config.yaml
n_layer: 12
d_model: 384
n_head: 6
n_kv_head: 6
head_dim: 64
d_mlp: 1536
vocab_size: 32000
activation: "squared_relu"
norm: "rmsnorm"
norm_place: "pre"
norm_eps: 1e-05
positions: "rope"
rope_base: 54400.0
rope_fraction: 1.0
qk_norm: true
attn_scale: 0.125
bias: "none"
tie_embeddings: false
parallel_block: false
extras: ["capped logits"]
init: "uniform"
init_std_qkv: 0.0367
init_std_o: 0.0
init_std_up: 0.0367
init_std_down: 0.0
optimizer: "muon_variant"
lr: 0.0106
lr_mult_o: 3.0
lr_mult_down: 1.5
beta1: 0.9
lr_head: 0.00707
grad_clip: 0.5
warmup_steps: 130
schedule: "wsd"
decay_fraction: 1.0
decay_shape: "linear"
final_lr_fraction: 0.0
batch_tokens: 32768
seq_len: 1024
doc_mask: false
train_tokens: 276000000
steps: 8423
dataset: "wikipedia_en"
MLP neurons of a small language model. Each row is named by its layer, matrix (up: input weights; down: output weights) and neuron, and shows model dimensions 32-127. Each number is 128 + 32 x the weight over its row's rms, rounded and kept within 0 to 255. Numbers have three digits each.
Before each neuron's rows, "raises" lists the tokens whose logits its output raises most directly, leaving later layers aside.

raises: "ious", "ance", "ability", "matic", "ions"
L5.up814:117066103154148157152105080069096168177174126111152146154095132099158121106082162127153097180146162125067092114104067110128144124118197179196070134064091080112097167079103125136137115139116124143111124108123127207097057122156122153226189179134124153107090170152124075092158131136143072137
L5.down814:105142160149153137087158077117070149112124135099173128202132102106121199127138096095084113095149155113164108142118135120124138153068095071150154085093089062069110135139138097114138115132128123157120131105121158152106068104142132141069154137161128143093125119177148103145066137120130160109

raises: "re", "ro", "one", "ridge", "ur"
L2.up89:172174139100124139080140113177126156135049136119120165149156144090102140164163169156169154129118114177101184080099095103104148178126074141182124078098162166128092143134136127078163157147097156160109133132122157128197125190091094144139080129193159085199145109091215080110089137181099149134
L2.down89:092083138137168133146129142098094146121099153100157149100088116119112049144106092084138130133129118128110071106098177164135116094115132111157186120097099183141116111132127140118162139102117185094089141113146113125098127118138106099129123096072069153110123150091109150154105101123109082117

raises: "s", "ing", "ting", "ness", "es"
L9.up503:119123117163171153160167159106071112124164098184168122120196104117086140105118126179093115138133095107161169141127142166193115181108160125102149055130130111157161158147165127139120144067107144108194155137127141139137114112074138119103189065136153157170119134072092099103161135141153169148
L9.down503:181118139116119185121106127129142199121135158111134149152063054060160135098117150118133207151181088149089146165149148161185150122080137168067109139169135112085176157135152119138132084116117126059117135100157164131153146130137157161142097154098127144134118128143118119109160125133095192163

raises: " of", "ion", " by", " role", "|"
L9.up296:061136109138163096111097164194133120193076071081149160145087165126084164169128113158135163139130117113144156129064165105123148095142103101138180155104126084054101086127107125146233123175139174154126145109141154132160143095168132081129125095135098148123113114090137167065105109137105103182
L9.down296:130116122170129090142099132061116178163124126092116165178213078138137169123127098041103089187127121118140160120110111120144183191143116131135073140138132089114138136090113077130131133097131125115174132152106076168054157109198104068066138086133122157099164164178112158145127116112161153102

raises: "ious", "boro", "pan", "imo", "ingham"
L7.up479:122098147091116128147166139060117095182166174156113131098138182168104133115165073103089118127171094144169127122074139101162113082157155090125138101138116134132127126113188097114152119130156073138122086164114121177115144101041207133078166131130144083147122179189135111093063089118136155074
L7.down479:142084071161142121116096138112119128131122105107099133081152207142101152119173124157115141119160150081124127143160137128120124118176142100161180074153101159141117130110131143156160131142114175129098120118088157222071163174097075124116145156098137098152122129143174154132140109121085112127

raises: " country", " England", " Europe", " town", " life"
L5.up625:097137103111126123098218127128054065107093158108167150094087145096131086163176132114117109110151087050110165144190113143157130125139140132102165135144118136067146069119079141157107135174155121144123165101160069105072134121144142134122137148180077106092108162091187110045149077139081142177
L5.down625:161121080119114123108166116170140068135130128111135153140137054073144116152108145084146133128106153135113135128193215169157131157113146067146066120149167073175122068114103157128082125172219123101135164104100157125200154130076121104129053120128124151150164077085196148096131134121111099113

raises: "s", "ties", "les", "toria", "es"
L7.up140:087096091110100158069125071117107087188096119183156135100114123183146151069190119159110160193073107082135179069137043165179147132074153116111073082129138147176118155187132144127129099129050092116065116152120120082131103112092156122114178106136080115179153093108123079157159135089122137137
L7.down140:130065191110211092137161156081098181142179159181179114132100129117159130111122090170152179102155069119078159109149136128116085134149110142147160104141060161095175144100119124158115168121143228109150054111101114104169149142121078137130075118144168146112109068139118014094141127104139143163

raises: "min", "ries", "won", "ery", "y"
L9.up21:112101154181165096124103153113069153192180137119155150145170045104143142102168094135174107143139091145123119152167095100120076142157138131122175130076206090123135111116135086073100108163073163130100141172194156148117136152083099116073113180128151100119134146121093074119108090120148146130
L9.down21:103140179171167125162160192137122118126157177168125142095120048112147096138120141135166061145104140094122082101123133085129148163099128147141120120155099175119071067151170078145123080160127162175098141188089138096147198132116115125129141152147151163158130110080158137147135087143171140174

raises: " He", " His", "\n", " A", " On"
L9.up1045:135150149091091174092122154096111119127138140156083151129131171149075143135201105158155094210147161158130118100085163114153139128135117166123098163111119134166105079136142125060147106070131143114097098133109106145105140113199118091115092136137088139118129113125166159130134171128062099168
L9.down1045:114183143142173141140134091138173110175151056136121128124130150101157075126195166144146166117159166106129178153103128145115144156149127127086109065121104123125185144169177102128115144125107110152144131117107192135147144073056151082173125139153094149110118163137122126166100061121118119072

raises: "ira", "ro", "lo", "dra", "ur"
L9.up517:033148152131172108164111101117092094134131127111167124183135092131123138152112185090176150090103149143107121077137117166146191103131089132167083086098095137096088125115118093123126111134160140117115178112128091150164167099075131142161148068118103092110080121038177106106059108160133115109
L9.down517:161105137103132105139095154086156144155069133137115094178123119149110131175122099120152153099118218101101091080166088109165122108110145154117141142145077140116168120120105122130159160116102089119120110157159064102141116145121119099144115046159151114099095126120127136174130114111129104119

raises: "matic", "age", "ever", "loan", "cia"
L7.up275:171098148162143084177147121071075128124130141103088188136148134140149087115112110161135120103142132108112119135091113089154134124118115118104139136134090121108104138102123121062140089125109148128176068127146180130134138177115150166109107134104124098129170093170130139111157103206130122143
L7.down275:126144166121135130149129153057136115157126125166160163108190102130134144115120153160170173129164177052171152137088116103137119121115120165162169137106089101134076047151149160098169149067113129105107064107097111112106096158134159166111147167170146145140184118202165125111179075132103147117

raises: "ist", "oon", "ists", " section", " al"
L9.up1188:145155146047193122114148098125102167128102150073151140105155106101072118105189150085176130118137097152095104181167124164182145157101088091117163062146085120110168110149164149106143163152129076128118092091105191126070085069087081082105102157148107134149127133147085068129096165116105123095
L9.down1188:134144089167086099074174131157099144136134131242155131109161080138167133145107128172146166169162190131096126106074160097135091129156122173170173206164121149132177131125186152077111155103133159094121112108063127073115125090083136098084117093108201176096093137138185093105117111112155157191